From a checkpoint of a small transformer trained on Wikipedia: RMSNorm before each block.
MLP neurons of a small language model. Each row is named by its layer, matrix (gate and up: input weights) and neuron, and shows model dimensions 32-127. Each number is 500 + 25 x the weight over its row's rms, rounded and kept within 0 to 999. Numbers have three digits each. A neuron's up and down rows have the sign that makes its largest values positive.
A block is one neuron, or neurons of one layer that tend to fire together. Before each block is what it responds to, as a language model described it from the Wikipedia text at the highest values.

Description: Structural break points in articles: colons introducing lists ("include:", "as follows:"), the blank line before a new heading or paragraph, and closing == of headings.
L5.gate11:481451535521482517500437489512509490505577474495479532523511483481557523479543502479511520514492493489514450502484540511510482498520461530470460499523524521505488496498470491499486525521435554484530514523528509503481521532499497518457507496492443483532504485487497535476506513497528497497
L5.up11:515528494493520535538426525535505477509552484530501495492432519507491501544511481527477509494495486534487518533479504467507493575526507525509463487507501494541489526523496482484519481499514517478492489485515509508492465492555512533510485479480483486493464457472470515534499521518510526521
L5.gate16:492504532537468509517472508509552485505484502515479476549493471516500535495501506519509453555511479506471505492460459490483515476496521467510510478487559478501528487552501486502499496523470523551547499486501461477456497515525495512497509479509511492512498507492506476506451510531503521494
L5.up16:485494552548484497504486499479509479487506439510494498512531521495504495506506505580473463495490514536472491504519526512478520510527480515449501476506503462530519534526538491541545475523513527520481490485520494523446478494496514500515467459495532530452486546448528500449524514510497526505
L5.gate60:540518466514468494503504497499553557530490518537499505488492478498510573489489458537482447525479490477524498495476481484502482487514521461494508517484515538478480489526494546481510474481498476577488535538486476482472471485514531447481495519447499543522494442483495526520516463504489533509
L5.up60:475473476523504482492508519504467501485500508442455483475499491501495463486460525541488514534465474546511507514530524516511478454479482460499538434495489482465504509469497560528511489464503505525546493491528486525533482487516482546485521503495494525519513518514547495486504522484478555488
L5.gate166:500443532539500497507514483516552484498500566489496486481499499496511487466529528504499484521463509519514461521460516520514488493533490452475518542494517510499503496507486542486471483515482546533522510516529480536450520517518495532494544512522518480509537462551521509502512493520445530532
L5.up166:492517541483504513467495489503519533541491536512489500510474503529513493497497527475500507513500515493539481544481575501500474506487511513532529535486506493529500494536453525515478487503497507499512494519509442495500488507483540530577536472549511461489505482491502495503508516598473497514

Description: Modal verbs and infinitival "to" that sit just before a main verb, such as may, should, will, would, can, often followed by be or not.
L2.gate49:507508448587503496486511487466514507462516524529480488475518499501492520498475541518479520447526471458518512475507521521507524524512486511484497495475455492528511480486489504541545504533519462484510514468488495463484546432465476505521437518512486491505525479505447520478530475473502542500
L2.up49:451513517496531499493531478461532462496489588515449519488521484500495495495468510505476538516523494483487510491537505503525519521488507502506518516496507485531511480490458516491471505477495512510522511486517501443536515476480496528507502513496501541530503441462449500424515488458526540504

Description: Opening parentheses (sometimes a hyphen or space) right after a name or noun phrase, before dates or glosses, e.g. McLaughlin (January, Best Buy (2001.
L7.gate104:500455473529487529485516476502535508510524481539512533531530502483518495483480539530443550475504523543490508491502572516517434501481505504529479504464486512479490482498514501499487510502479469528474490541478516535472531482465493454517508515513474480493503527569518468471503493494483506507
L7.up104:507443507487470463523546463509493530534517466510479457526520493513548466493474532485476544526499532520467462515478486492484481507446503523487543508461501518482529518519542511527464511501554504503521493492507494469477461456520503440505509493516502477514519506542493483486493466521486463489
L7.gate110:539461511495482481543487461520496527508542456522472472517494486480554515469490525540489518501510483489484551493569469494469489480516483510478510461478528508521468488470498514493472467494459502515470496510489478487515552528482520496532511520485537503498551457487483510520530490492539485533
L7.up110:460473524491530474505497498495536514500509525507500507569523507506549506455463519493463474523519512447500520492513530497464513528507490479477535521494509523512514501484492455502469575517470541482475507517522506484499497513523519521480505495538501500474563487482505549502513521488537517506
L7.gate136:501496497488514500517529519507497509489493486510483465512530465467508535487483498504496480475508547504494493520503536508523531501484488509478538506470529499548437483531476499491496434525499519474463499487470484519499505451491496465582474411530513461484494510519496520519486504467531485515
L7.up136:530531500506508434489535514501539474489525522518483512496494480485508493473501520519519545500528515475494498529476497514514497508474510487441542509540484487502491521509560502477468511459492526519486505517571532528464472498503526491502488471467503507530474523478549532471504496508503560502
L7.gate175:512477508555530491503473506479504501535502508541512468536470489481528520453473469514532507473473590498490462476488495511517478521526480462492529510476510495548529509530514484473455513505512516525497498460450480487522512469489492497538521517481519474496543491515485454522482530440455539510
L7.up175:506493483470486490491515480499507477484489480492480488469509496500506498443490512501511519538472497504506535527503510501510471500503471506512496544495495452512470490513501519506526516533509511508457523460501485516499497475474503503490458524477512536541479570530494519451521520521514512550

Description: Tokens right after a clause's subject and before its main verb: modals, auxiliaries, negation and adverbs, as in can be, would not, also compete.
L7.gate75:470462534523522512547493503515471494510521470472459501479481533524529541499558515477505499573483470484493546497525456546536495517499533532507483496524495508523516512496502567494508464498466517525501488490512494508456551473497469517461486481473487516528533487455460492449499502486478506486
L7.up75:481476480505559527528502496552461508487501486503530515532551447489525506518494523434475505534551521497481530481473480500534502503487533563525454509488481521508476536481515503471489510491498484502512489507477491520518497506471473495451507530471520501498508514490500520493490509484527497500
L7.gate108:544516470541509502490486515449524468524530532479484528558479491501513494496491546462477518524480494519456534460516471480526502476488510517449498493532474501522485508514440519499518510537465506512481501457506529474523506488499463506504461492477524522491466501495488546469473507534494462513
L7.up108:518488545484505540527475505493484494512503481468457482519520486484493489521514517481512512468526518488496525444516487527528490543532520471463490464407462482517510514501506495449458475481552496482479475481499505508509528487459466498514477474474470508506494490513479520489530513503486528460
L7.gate109:514517512536508455523542513487487520473504548486462535483502483502561546530479489523482500526465516515494510523501550473505483532515465481512488449511499475468526477492505481483464480505550491474524517491477570535506512505473503471515465495516461490481484476432487532480521520519500515498
L7.up109:492485534531523481538490497515458470476498537498511511524514460509507497470535489497501511490502525514515521514484531518543502521485521548500532524491507502523548488490495465501495543501527561517509484480501503476505542542432512444490479489541468515496546486478477483517521451475510546503
L7.gate160:486511477523483481522525481483494512534489530499491492544487478472496486489516481520504464494506515477482491518499518511492541520534493529507555506517531504513508475511475541523492509465486497449564485454534480474504462493477487504480475512495452470511527455467515553483515535433502548477
L7.up160:478520484499477501498563508538532486485498550491477488536514473519540509469509493490496507503483491461463521497532477505523565520501547506528495501550500492475491485556473516511485531484471497499493471476515471516495509493519487522460457520536493486497486518536471541476542525547468494529

Description: Short middle fragments inside longer words split into several pieces, like rehabi-lit-ation, contempo-ra-ries, immi-gr-ation, so-ph-isticated, plus year digits after a dash.
L5.gate18:480473511533533485440522499495487518488501486461526462474439444453514512502517462511536469488465498513494481435524480490527486527487465486531480499509526518493504556495472504501520489448537512531484527494522470520517491510489477480517453509508479496517511565482497483507514510491539482535
L5.up18:494477474533475541480482526436450487442457468464525490487523496471487499513475483487490494499469468503534472538489487492507488508477494477490514503525508493502481509449515494508530496505480456469520487488459474458526486523518483503485478487464527497539510511489500519500488525432519501562
L5.gate30:509468537514551550523465500535504537496510493492517501506470420504475476540527502510468524507496488517499501508480487488506488505522499485525525488502528539507476521503502495510448479513500506467511471467494502516521449487466524520466511539483473495542483491562543481501481506503513476504
L5.up30:496528515506502492522518543494472562538513489481543489479455431461553523529493481529459478518514530551524496494502520486510516507562497531497451503556449501502488488488488531500546546523453499522538477522499476517493492496510488461500537522513499501511474528488486489489490491487486496506
L5.gate67:539456479540497507497503503514477523501460536484534464504519493468466486531552482493500500502432471515536500467499530494502477462495490439511514495502548536515499490516503547459504484477472495498518522505517443499491500498554509478467520491489499494468489492487487537480552478486495487506
L5.up67:505487533495471477507528564479460499524473557486509488500469481494526513511496500509477503483533497428511530489478501505529485485463467521518496513506482455497466519495522511510485502513539511542487481487562458522491530480478501500544509505504486518484463527524510486491524546539510483560
L5.gate101:527511512479461535497492534515434499501487525483525492469478548537518506508506515512534525514489509459471517519537492532511521537525510477443529526534487527480477477514482539517500508478492506460500517513494464498514533494524548476525508423503497493516516517438492488526516488494497516513
L5.up101:521486471529486499528451518566496493505518525484550511488471486461540507531470511507500460491507479496560514506487493507518508495471441509493488504517488527516462531519472491477537505512539503540485514488486528490505494463498469460485506473506483506471563515493508501543473475502493486498

Description: Periods, semicolons and opening parentheses right after a long clause or noun phrase ends, e.g. "resolved;", "cancel each other (", "Culture.".
L2.gate85:475480507528530494473470566545495483487518515529497463503514507468500527505502520530517458511490491525493547472489538524477489540501482462508532512500496502489489527523509504534513511499468494511537491520501454526464477527535461520494485480462499531486506480503522551503532483463468543491
L2.up85:479483494501512502496506530504486477482485530532483489509505462469522534497483467512536477522519527478452500470485532480523477515474520474538519504492495531469524559523489494572556500509496487477496435534506459552513493482526497497522468486484532516480483480516490542537522522501449481512

Description: Verb stems cut before a suffix, such as consolidat, encourag, evaluat, and the third digit of four-digit years, as in 19|9|0s.
L2.gate59:460458501517432502515516555457501518509539487476482475550474489480528509503480516569486483524513508486539543498512522502516517474507500453484499517521515511498493471519513521496475474473484518514482517518496482481526489460485513456506490486455487526481482453508490554514492503519526516516
L2.up59:476493472508457489485546545465490504508505501463535454520490506470516463479493507566542493556485535521529601529543547498520506499511533505490522511538526499514483458527501527478458512463483508510537506552513499464498497511482517477503518496483498524485487496518485533492497511464500524498

Description: Word-internal stem pieces of verbs or derived words, right before a suffix such as -ed, -s, -ing, e.g. recom|bin|ant, comp|ress|ed, encourag|ed.
L7.gate99:493491466508513515516515524484508506474485527518510468487434491494510466485513547496475470480502506492502542545512524512545499453517508493497487466535509520500493433511498563505481480473482499506566545543500488506512504517519488536486505483535479534514532457519500503511477539514486478499
L7.up99:522512490511467524518512492511520525480489537496506496553510460494531498472514499513516520480518511503441520489554485488462492488536479489468487490485506541542508460514487524469467538479522517504529538547519490565489523487531461514480469461504475487483487537531438471475479541501496492493
L7.gate137:520540478532508508478548509523459524482542512501529461506481517541503495498523522488503469530487446487481510484543465477508515514472473520493496549518483535538496533505507526465510500510539500516509523529527488525465524520540560528489543541474481460502460468493511467479497538516519488521
L7.up137:486525482479519476527514551480492574499509525484491493531475488485495477537488473500507532548508502494467496487448499470505496489534527505514481450505516511511495469523453569525476431458507515526514507505507523502505486480431484521527488526502512543478454474496489479504531523502501530490
L7.gate163:473522500502503505515487495528491516512516487499530468493495492511488503513533541487498488504462553435511561485549492523456464505497426478474450485539552550482511479458524575496502493507510489506538448502482465542484501480503540511493502494511477495498480445533504539515531515478517519507
L7.up163:540516574480494515525542520464494502531510505452483468500474454491538544498508538460493512515499481465506491504526498496535525482516492479534562472500479546476499508509512478495533494512516513466489498451519500492496510499497495498514426458463512526448492528495526510515452495542482521490
L7.gate188:502516451480485506468492516498481498493506494509507498517476456513556476483511506524509504498519510446496503497520508510527513483500488505509495520527475528491571479518554484476507525456477501474500498505514515555476527474495514493494453498483477482494502490506508529436529496551538448498
L7.up188:458461492521464534477502475470509506488481490485524472493456543506476448445523512518501499505519529443507506516487475503543535501535529541508487532470475495507519519526477542507488546515482515490493443521507484511508454501514493516490472533500513508475509482502477538495559489540527535495

Description: Punctuation inside coordinate strings, such as the slash between degree-minute-second and decimal forms and the decimal point in 50.53; more weakly, infobox parentheses and mid-word pieces.
L5.gate10:549471511523513505502488512486517517448490510473490538496495483535568484508510503492518473496492479511500514496533483495464520458496541463468504492545484475540529500523484491523468488506446496507539536516507496438501507495475473491473528473544504465512506477501490489509533491479440466483
L5.up10:496497518477477523500478501491483498492528510477449490496414518531542484534475509479526504532461473519533516497491472516515466483470499450485506455522495452452500556524466467443486526475496525535515454485473480457510454486494502490493483464488446462535507496495495499484528493507476469512
L5.gate59:508510497547487553478484494506504476490508491514458485447523505499482440489529475487538459493516529491525467547551450528501472544503504479507503535528531535478506505530548487511499524509497498517479499479515473465537472522486523518507533525538474480507474480488516514471468560488541516481
L5.up59:514487509463542486522507520497496505492472492487510511490516508499524496529527535502451476508460495516512527461518510510519487484543469481510487457505489503515446491494502487488470503483465453508493503507480515501504498473489540420470545483543514478463525534458484516534498531507489488495
L5.gate69:500473530507493538482526467511522504474515550535481522518517492507516478477525528521469485505480510509517492532497445495468466508522545505484527526548475464507489562529497492471500499502465486506531512472514529493508489519515433483500576500492463489516502499508524521540481522429545481467
L5.up69:457513522516528506509558495538524449496494512497506453515460503536514495527511462539499479501461506536505497488506503543546477516550516525468510543499487491524529503514520511507520481500461481453512520485468511542510508511545507530493497489517484491510465501516516469468494491497524516483
L5.gate150:497501545494440540544481500500493500531510512480498488499504470472492502493484526502523512501495477498489497489479471508468440527482492508527516520503505534533473471509487519503513539481497521575489530519469490516535506501531463489454495515534499481507506511494475521560515468485495532473
L5.up150:515456510529485511503517458481531491504509488471477506516499448547534494482521485448489497462493457505472494450486479541487512535499522455507494509486442489501478520481492519488486512512486478501526509504500505483503526522506490499513496527507438482440508531503520540568521504524521477478

Description: Fires inside numbers and statistics (decimal points, digits like 52.87 or 79.2), Markdown table separator rows, and middle word-pieces such as re-j-ects.
L7.gate101:502521539539541476536516533486458516449492474542492493541479500523469507510520488498463547559495497455509481502543490483509501521489523508525513521528493507507497505495506495489463528526517496499501496488497481504512518530476463493500496537520493505514528483502491534520473521485548527513
L7.up101:521506526490473519527474492494504466497501522468479480497481502462520516515499501482519486476528486486551514520490491468505485492480506530526506471525530477517461553509503519474516451540486503500481500540499474454511503497474516505459459501529505505513499483516492478554489486494542522452
L7.gate166:546471515497519514508488520515495500441521457545541466505547500516488499478503553479490493461475540492513509470561476543486486497512546479504500514546522518456496439474521477511503490532512454500522502486468498508471503515476457494523488482510490470500518494541531538526479569472486499477
L7.up166:487507544480533484497515539515495549539502471536493461522466484526492510484525494507484542476495514501526492509499470511512501458496565511502478577522474483491459533487472519519498496525507499521499497530464520477508487480472481478479522545506479515505528508508527504510523488478509526493
L7.gate169:459470514529544497486498440457480510463511524495423476538508510535520534488506519467492503511469515496472485517467487537485470499503545532539506490524510509523504514482517516503538518529480489534465467522509469527480480493473436533520475515563484500506518479507489493504508514481547473502
L7.up169:504497522496519474532525502491492478437525497522493507543496453519440482502480479481474447512486480515502485514495461503483515465468523496523510514489498524496452492489559494482516481551544530518471488470470482501479479490496492504478494534511503489514529451458489493473510528445502513449
L7.gate183:470476486537514531492522520501506538449490498477524535555547521570453482528561499509494456525479553546513513527488505483525495498558513524514550529541510499509461526486491529515516508483502494500556515493464492496505483512482501545526508520519458515496528477506501506537505494463545538535
L7.up183:495505504525523529493482466512494482533497527505510525526506531517456538527487522473533513470535459483496511487497474475496551508499509516523523485533518520488470488567502502482488469483466469533519510495491510541543504481473513516529462509505495469530497516510485488491504485458499540486